config.yaml
norm: "layernorm"
norm_place: "pre"
norm_eps: 1e-06
init_std_down: 0.0
optimizer: "adamw"
beta1: 0.9
weight_decay: 0.042
lr_head: 0.0063
decay_shape: "linear"
MLP neurons of a small language model. Each row is named by its layer, matrix (up: input weights) and neuron, and shows model dimensions 128-255. Each number is 500 + 50 x the weight over its row's rms, rounded and kept within 0 to 999. Numbers have three digits each.
A block is one neuron, or neurons of one layer that tend to fire together. Before each block is what it responds to, as a language model described it from the Wikipedia text at the highest values.

Responds to: Digit pieces mid-number in decimal coordinates (39.9158'67'°N) and cell separators in stat tables such as "| " and "; " after numbers.
L6.up16:459491543596560492405513497486522501448501497552480446572538436501489624430577505481473523544457446445544568482526502480487465513489507445487485489576529431473421560546394533480457561514465544536452571518521402503515548552547460444542522450477575461566496557608446509491553495486449531536502420472563557523558566544489519512623570489521499575552541566442547449505553441573470458465463
L6.up58:488539523502496501490497506488523474452469439488467540554588485469483517476501511481430485516527432367530593495489466489464485489508441368424515444512477492506426401486573505491491507507440556471506548480488466557565566564524521451418570417433638488523496571551633488512559519561464542590537445503493520469502550521458503514561480597479465384564492557429481513442433427533506505515438
L6.up69:521571508613559526494513493450504421385450576488461448610525545496465590472500538518476587609499516446486570500546457557468526425441480459494547525480471484524515481618418493494481535496503492566459442505485456469556558506574496543544573455497521473556490577541553563493562522472530503526404388502563518527439523531505501413435486537517470514587456538429499432479576381483514510463465
L6.up232:540595466534401421511533520511564510507472497459484458481526423497441521488530538516420555560455459473507508500449546394484562458456517478578476555414472556471495376672506466435557486424472452430493542428468445497557521561484463478443479527531499512567502484504545426453532468492539537518544375437436499423424475563497525492596460511513508554494569552421555483491521452533469527421487
L6.up251:492450563522476463513538524572515427444455444399475472594562556496475518472578561521454585547469503453498511468596515472459536612542554442500452501479462544466503386532447508427440572565485566528424477551636488562483466464516563420519500417470501493484516580526619454543550511520504504524528483502496575462462459545505479465554496503618466525471548406474469504492444433480512527570501
L6.up421:453507500549518538473505488589549418463465497428465512562530432474520516499627505559474541464445472348512575490557489512511491533513552463498452507470514434478485510550504493569553503469470595538450474528498485519554485493497459501477473563516568456535560563540473439517475562556581538505483438469533477469561464472417473492513486480580487505440439539493525599422511520515505401527537
L6.up539:506552526467500510478469446525431477437487491501539485506522468507446446520546452536391448454509496377493474580499508472524535520491476581486454457473491489467479442527570594555559552510431585471388536550539445523530500478455520453547480504575651475583551474628577526479579519375528547555438490478487476477527498596428447604475491463495466562583534490399481507480525524506511532495432
L6.up541:499456516568476507474529480434439491460489597497512525575569527528401532458479461509559505536477457447539593443521525423544403497473549400376527483530466508666499403509513453546409478494396482480475458512493383471523549522524529512543501472518533452529572532611466585475503409544502485527522476532581594489483597572527552440548405497460478447474493456494552551466512487493625495540412
L6.up571:460585560569549489480502480502445489497530597450538483562576493492458531569488589454582586562506409487391551513479540515537571431499526495511526481322537475485532475529480488472441485540459480470485401394551453490534477510556459513511547519443534559551491427477517533483497414542512489447561506494460526489525550544468567524412500410474396400516413511518523490534450405532517581581482
L6.up670:550525501557567604489535516489466421498545525430493504442551529530504583492541510477464586600474518454572522531529465507417518406433533483513492536485492468494492526475534449496491488545525430524433530528496517398455532476561508489538517542450515416520495491615554455448509512526618514510548371465512528434540481519462473516413473478494540592543488510409570491472453479469441600466550
L6.up699:405505506535458553457481529509463470432498409493593537471514612495472589468533474440491523519496531499584430428521474437499426488445493410486463556401517538490466486536519437494475479549500493580452522522500455509509551498486465453522502405441580540500557558558578492422550436561493418440436504478542452444501483475453469501542499500470479525581411472437475558490442408545524427465479
L6.up705:406500482573485521475562435459515428469507565490557510521561517563438539507538503492515475554462480414541516505545506510464520442489573509440512453467514493449477468501562549481567518439577524507507502500548464447580544377442484528592581564451501550476458519580518501556525511441463520532485441535477621515524482516539465444469459531543485467574457479409439467539486479576586468431445
L6.up840:456582577534518561587498405524579496452494535488512434559485498474457521479582526480488604537517440409463575510422533494447533579385465537490559534515426488503519476560435578540640455457499540501472465514481514472610467550524395455466382478572537470592580523533501481445447441509523569501510458453492496403394461554437467419436466587522541544574559474504460538434510582456560493470440
L6.up892:495506533532470574479635533491480491471458479511577485595556389504490454442589604550467548513382488367558595479556586511453465458457568467509495543547420410436456421528498577526551469586462464453419438540513514522493516500511552440604517549429557540539542466531550503488525537386537508510485416429520452529510479510438531528489521549476419487522581517490433562455471447499436513565409
L6.up899:492527531566486414418514497538568519449508478489464465576537498488515438444549464442554547538512507444470484538539514492520423533545384490520494500506546501487507414550468494518516514511509437421453509581508467496558525573518523478512519450448466448505478556601516488423535543534533455588593406461485537547520508573369501455496527593473455481492435452508476506475483420539544538492507
L6.up1019:446650520468494510548576493533465516522540448497517433582515504492501498586553529584517549520457542520459482529454564508430592453504465478509455588417383556580570436506584554485527481494533362426394438394544446485551636538507534475499568491451548539564557509560510587512547458503497487499460479456445531461525645557510486473473446492512519415586540506449447459527516489569492487458505

Responds to: Main verbs right after their subject, often past tense in biographies, that take a following object or preposition: worked at, served as, signed for.
L6.up194:501424524523505454563496485474421496544491415498560471517564511529369519463511561488496566601553511449538453593466538540514466562568529541413439448514545484368532502522552478519540520503507525491483508508491466574580488410556440365502534533389476508444563397552453523547437469538559471476552472530583490573520507493481468562592609472468479485469520550519510422474497484584460441480523
L6.up353:472553539545550471480515398493402461555591562461547418530538403439522508485457488454376497535467433533416550563522603516415493508510457480530504423565502502449418544453576558468537603546461594472534480532482437491581545472568548445497514530418513514543553453489517498487484460354498486548456481468473531529429595503442516491538497505499569548458473497535464440434528497582535444523404
L6.up373:488491481526526523546526528552504507376549462426439462517525458532443520456511529489468457527461538445447486448480543494581558557573455453439583609578411470481440487492503447524443461421540424521442495478432392605496496478474434532480473475472557497496580476482441453455397458518514527542537498548528509498486557497412517525431546411525476465637520605469416494507583514461457510422418
L6.up384:434591571453546522540555519536418498416542417500467469527546477466544465531416554561470484576580481487456407461512540492459607439534542536490498434521443496470427538531439513440523545413511485494513460482508513539593378404494441424472466545541552436507474577518473530514528385479502460554543515442523576485448520468563424503427565452505447503489577582459379505470468541485506547542546
L6.up389:584478521465479597557578458513386443431538438522504535565571451520500526557530591516497595547447551476503498499468445461499536454532528502513425466470488567443469416486495602515569527448418483485457470513502452538493451477526520422484504554483435387535562544493528542524497490404575486568537476442436501452592505480459496556453583416509445366392501588456393460419466517576447575498458
L6.up463:594544542546515460491443373463505524549536547469531532554499455466486523540561594509558495470505445506361504441462538462458539493479451580477431535553377537509547490502581602517557521574466416510459471520613495480558490452488488450560476423498540477495501456592507549535490423521543511526512496422560494517390572531522537570509600469432490616506598518473478505464515494499478546491517
L6.up484:484501446553478392490588543594515469559531534442470481522526422511483442419527454467578495469508508481533504578505535464509513594573438522463451594368489527489493482513562441509564492457461504497496474471473546550505547463416562545508418591498503463484546478592554416463566445520560420459423525478423518555466484519411459532520449514548541488535500573515555403498389492481495533515553
L6.up521:557469498588587441480561524524504429510449602498521473516510529475480460440492482526468552528408433489523545505525424500488477493369417590493511510498503441516430457523504488517445607545513432529393420477523536500484467484461538515517433375467517435519558481536453604435518487464558510527521496419448497528497517545485560490546570486486516470507596580510441524506461516510492556425552
L6.up610:500509543559552438500529444500450498427520555417580467416519529509366496500521515508467572509454541572421513491498474380472502566489552535504506485545542485500495543543482544459517502436479543505409616579595451420494519509473534483521455368504445570528575477541498552456495507480491551537561456452469546628410535526568481436551450416507468458528554486442465453537564482495516513455392
L6.up614:476582444442482497418501475504470537442564475453591425442498564473486448431558574556387513446495489484517526560410514503516539534490413549477441447531499537461497482466526598520556578418406524461475542575554470511612502462484516487499503391486446501469548515464556535456478575473463499577586480468357542529466485454586450562521461502538432509401512481447385515459616482512507433514420
L6.up616:519462467441475476431525548570445490519474477465534488507535459462523441535480486462441518498439520478580473551557514417624500548527455498537553575470437606455530503611575535475490532476414519505406482462570417456573508441480505410480496463506546531486634526630510571565442497432414481535585526481435529527577436486488533499542523459471435453609547562493543544472496479480560465404512
L6.up890:501521486543634522588585417490522493503551419507499486567536489442405496472543534571507525510424494452466537489462466510467503562510452408477573483441509577526501421550511454506517525513495494469435491503477452601498470403549562474506456498475460423635580513481505565522554470486478510546442487555469434540451552559442510459493500423471529419387504504526478476511465520494479503373433
L6.up910:556524533560471538494497412434466492458514483446509451488531449607429436556540592539458541585459501572510430603468567459437493486482524572479458520525448508439453424527470533580452595452472488450427506515565402521455566458528529464576507480446508397500539441455463466427521544432569512582557488452475521572518579580464535439565524469516552508445466601452473472495558458469462552388522
L6.up921:518476457502520456524609496663454427551498438501562445556525479430399475493500554481545553478469440523442464511509464547554408534541424498523499548516534465410470478544548460473491573459432518352458492438511521502460517402538597423483504535501474446485523507554552517515535408555519483603489480486444525534434538476495539582461541447539566530473588614480456425519408413573450480590536
L6.up949:531523536589483487476489528533405435586578517499547501522574501511493489510470563557529497519472442459518556472456547498536455527518539493441453619532609545477539506521561455483542545511422510573362526517456417564515435358539557488476459464586547464451566533422492536482515449554510557514502523411548571584485556488498497502642509456431525405460523576494562494518468494445566373445475
L6.up984:568542441538524401517528487605508474506478550442593460427525482538466544497512529494461591472463414512456461481412627475505518516544473513496424504457618495472434523551563471488509487470440451499339580445598455543525496402508550402512409532453522492552552547560513587512572502526570470570533498561478525599396503584456460579565516479464490504538415484496531543444458473496502511499528

Responds to: Main verbs or their final piece (e.g. "-ed") right after the subject in biographical and historical prose, often before to, in, or an object: began, started, lived.
L3.up996:470553533536545478499494346480430545495518508411559417489538562531456478448511509601490483535442442501412536603536520486489504480577463529545528423532617443493451546529525478531531567473519503476457522524526444564590387458494473407456440430536437487531575411540486581472566434488495573554476472496525466605437559496526507457578557463526494515482508465431412546482450468501464542437511

Responds to: Main verbs, mostly past tense, right after a subject name or pronoun in biographies and news, such as announced, worked, signed, called.
L6.up103:536530598478560456491545542632541538543523514461565536503494498498513477521436560505558535420517526463461487544459479489614592483553448464413520544562520488529478562533510478486527507511517602482448460526476490447541479502559498482496501489580490469622523483543502505408552391522447577604518480469496475517449526483512504481538441524539508477457506507519488493469473496505524489532553
L6.up124:396466472469578425435546505535493526512536481442601360470595460478450539522528568502454560484520478554465532596571525516497554533574488511478553481520420548526465549441533525505508547525501568498530509436487535455625428487428579530610494528486491466508618385568452533508527385487533466559513467534500544473502507469545481520561514427493520437524532584521527482519456487509466537572474
L6.up230:526543463494524496478501590449450408548564580482501472456583515462588531513489530547498480554536453468476475606525561520586431520513539562480565507553588494422474510533584529543478504525447533423461398483494497473493568434508485427554553566553452506409594415482467542378516474530540414589491445496544503535470501507495468402518505481452527508401486552534426484445450372503562396376487
L6.up295:427467483507540437458578424484375536605517438576555488503460482467451505549418505543440511430441434588507484556442442475556367468482446508482502490520485502501505479478393588582485499507438470304471530555469471576508580427486580407604495504505510570476471556540423457485477464523496521574588502640524570537525524483525556499588477428464591503538456592480486564452486501544523518443421
L6.up363:481508422539513549483500464582473472507443529380482442548562453538527539440452460492491477470454509463507520571495452515441379540538457426422539478624537548411464456532510499528505533472490581486485566560539506483592439481523518485547478523527501596513470626532541509475512555424482489483444455485488569460422511509522458530478509432437475485504476441467543508492588531494483499493548
L6.up413:513537466541529496517515408575501506563535490515568481478480531480486366448470471464532560450506506536471537503469528547517473490532433521513586499579568471557444551466453412583558563539478486392411580562585488477496513481501550457494376419486570466516559477600538507362568486493500519528529447504494535572363544602426547454552492573460628485385528520403464512494488539555535424488482
L6.up425:440621532482485513595562531531438462482462452454478477586418488456526404453483529514395570454528436441398634522417538463535496507450429466478460541552438485524490593486467584535554464489484515486472519477556504474597494448452558467532447580494524477520544496536418485478491514468535476568465496473426483532439500473509527550544546533432553470588476465535506479560593525454538415523496
L6.up497:556627507524381573472441467626476457463472544448471433529533522447431510477467485537507553553492513527475503506422527520503448493498457438526581601464607489496425516555499453479546489395441493464508499438537384548563501491424430387518561439571384479550564505505491517483528451527584521507483513549461526564429574496479563407511418516560538530561493506464397643471541416514510375407444
L6.up548:512512510552502506479515465504449463480586474451541481515518451475509496436435485608474587515550518535503489562463578527515492475491389520582508457562549428490511541591460511527560532567498501429508529520596464491502577479600570457509471449577595458539582491516513535448414480439450448607555511480445515503371514436570462536479505555373532549509544432500532512475456482588506470514519
L6.up676:519491542535496472453476458490453529603545474549505543488484524509493468468457466570531514510495429451470433573327518467575500488554541570518573506596609473489428598520505508521505604405525517410495509509491494507533475485404508427534497530540606508503525459492520504487521385454503450488517506557426453436439550501533447552468583504521514517411556583486498456400524541552562480485511
L6.up805:432466497527558533465489472482444469552482441487494469505588478447490462491436484528477590546470572572505519605489497515527516494479422540565514589511440546483488546485475508561548575602428554512465522408582415519556539419560501503509547461509463463463603444501574536506454446497553573616488481503515514476524466483505501460525491402460513395533459547506476563480547470446536384450391
L6.up810:554466539568535514507497474390444482539505532520509478504460463539474498468387455573537576537536386505513400484489551504587447503425431506423642536494513508510503534473547423523492581541514515413506537561551499493552559499489517569564475428442565408467484480485508555553475510491509493593541538521505486491460535514502420440578583532377519493519558507570471478466464460486494457428513
L6.up863:512472512534520483434573470523510473581508395481529424482570489467475576466460456540524508505513400552427475567455526437496506603495450500471531411601477570435412586554487468501507599483523531545521549496534505549558479497552554461439472416517530524512543459517549509513499443510441447571431457506554456550442494497511438471553590571455556497460542506522529555514508529549446432487496
L6.up911:486546492479471511524520445539506543476500546533498458533514467472548499537460563476460529645477451473476522485428547456491516416518474477476435459568540512436517452570486662521558503463525526466532500610497495430561497453452537432552523481378525530503534573587542541510542608470457506548432493460484551530438526465493486470517483496522454545537451535396370417506553535552507467426449
L6.up963:514490525503536486542487484582507541622498426446491471529582484495386443487577494542527495438519494485454528569545529492604548538538535540513557509581553481435453541466531551497548519504541559434434614515605401475587557449481536433478447433541481480549579451605463569473537434480450549616452480559510470505325533509522513505475521501479539486466454539472479501480447484575512440512431
L6.up1017:540533512490469480575507530510498422457493419454452460551508647500520489452420562560570488537520490543462541467444439553468547594482466459578517482579518410457499580489544474448530473515514393453489527529566480530520515435428490522506448512538488516481556539547487498396493457554500475511557382525484473459369513547606481581481539554542422557509397532551496588494584480517548480492473

Responds to: Main-clause verb endings, usually past tense, right after a subject such as he or she in biographical narration, like asked, sailed, scored, lived.
L3.up768:485532498517532490469489502593497546529526544442516474484519530555538422468523498499438552490471457518443538598393518442450542483475473600587526428570517442488426605436573536496529566476447553438431538543556473556536507497559597551447363451518551532506555464563501496544547327402479538460519459532482512539457469470544496449592491524477567512445522488434472537515487419569556446495445

Responds to: Word pieces inside a word after its opening letters, often in proper names (Lle-id-a, L-ó-pez, Mon-ro-via), plus "| " or "; " after a number in tables and lists.
L9.up489:490581514540533536505480454488467423456556598481588528505565519476522556562546462521465520527527485497453561574506481495548569448507421420437552435540446569437517629474496509489550502500476401487425623511547445572527508496536445474568461475523505501496463524570476585552465396501567541455504470523385489516496530573483442620506570509520536475547590425504490458499513472545523539458472
L9.up620:503601515461475410453545520475471501422619429476566487471464475495499468654516598462583453436449526499426391538481572527501536415467552511482598578533493493521457505468510608507448500519471475457466509444551522489466542527460518413553574369598592542543461413535518568521555440509449473535447470603444459541556501603473570528506502468533482528500511518614497428499520466492503505469445
L9.up881:441510561508589580449563542522498465457523479400528488595537487540468543556589573511576500485487528564570526485482554516539523437506565472495565563544462409433461492459440571494532532482459399489419540450539500469513501455461535527532498476509538527479571453465550467571517497541458400481484440542510539590436517520484440511436564503534554464450522466463424444575489438538519466453473
L9.up1014:373551519561551594460588536423518495555432466563451475449547568479462470570559547517434604484563471518561564502534502456570379487420470443504437401423499532502426463479510498524512564510485460573476496520533446519578429456626547474507502473401467476539570577502485565459459439452554443510454504448526566492391598491495433508531521457504486488458610461425530555540518581525449443472474

Responds to: Number or blank cells near the end of pipe- or semicolon-separated rows in Wikipedia stats tables, such as points totals 49, 47, 0.
L3.up667:469614488434518482438508567591509429441509511525428410631480429473560517519559535558524507525465541442494579608468501459437524536506448448565427570480470459452553402455431502471549471499391433495464391443549450558478556575542525530490562426481548516612576528576585511491500515428562533572539467531420552474498439605536519431532436517559426479515488536610510470536514395573481504568433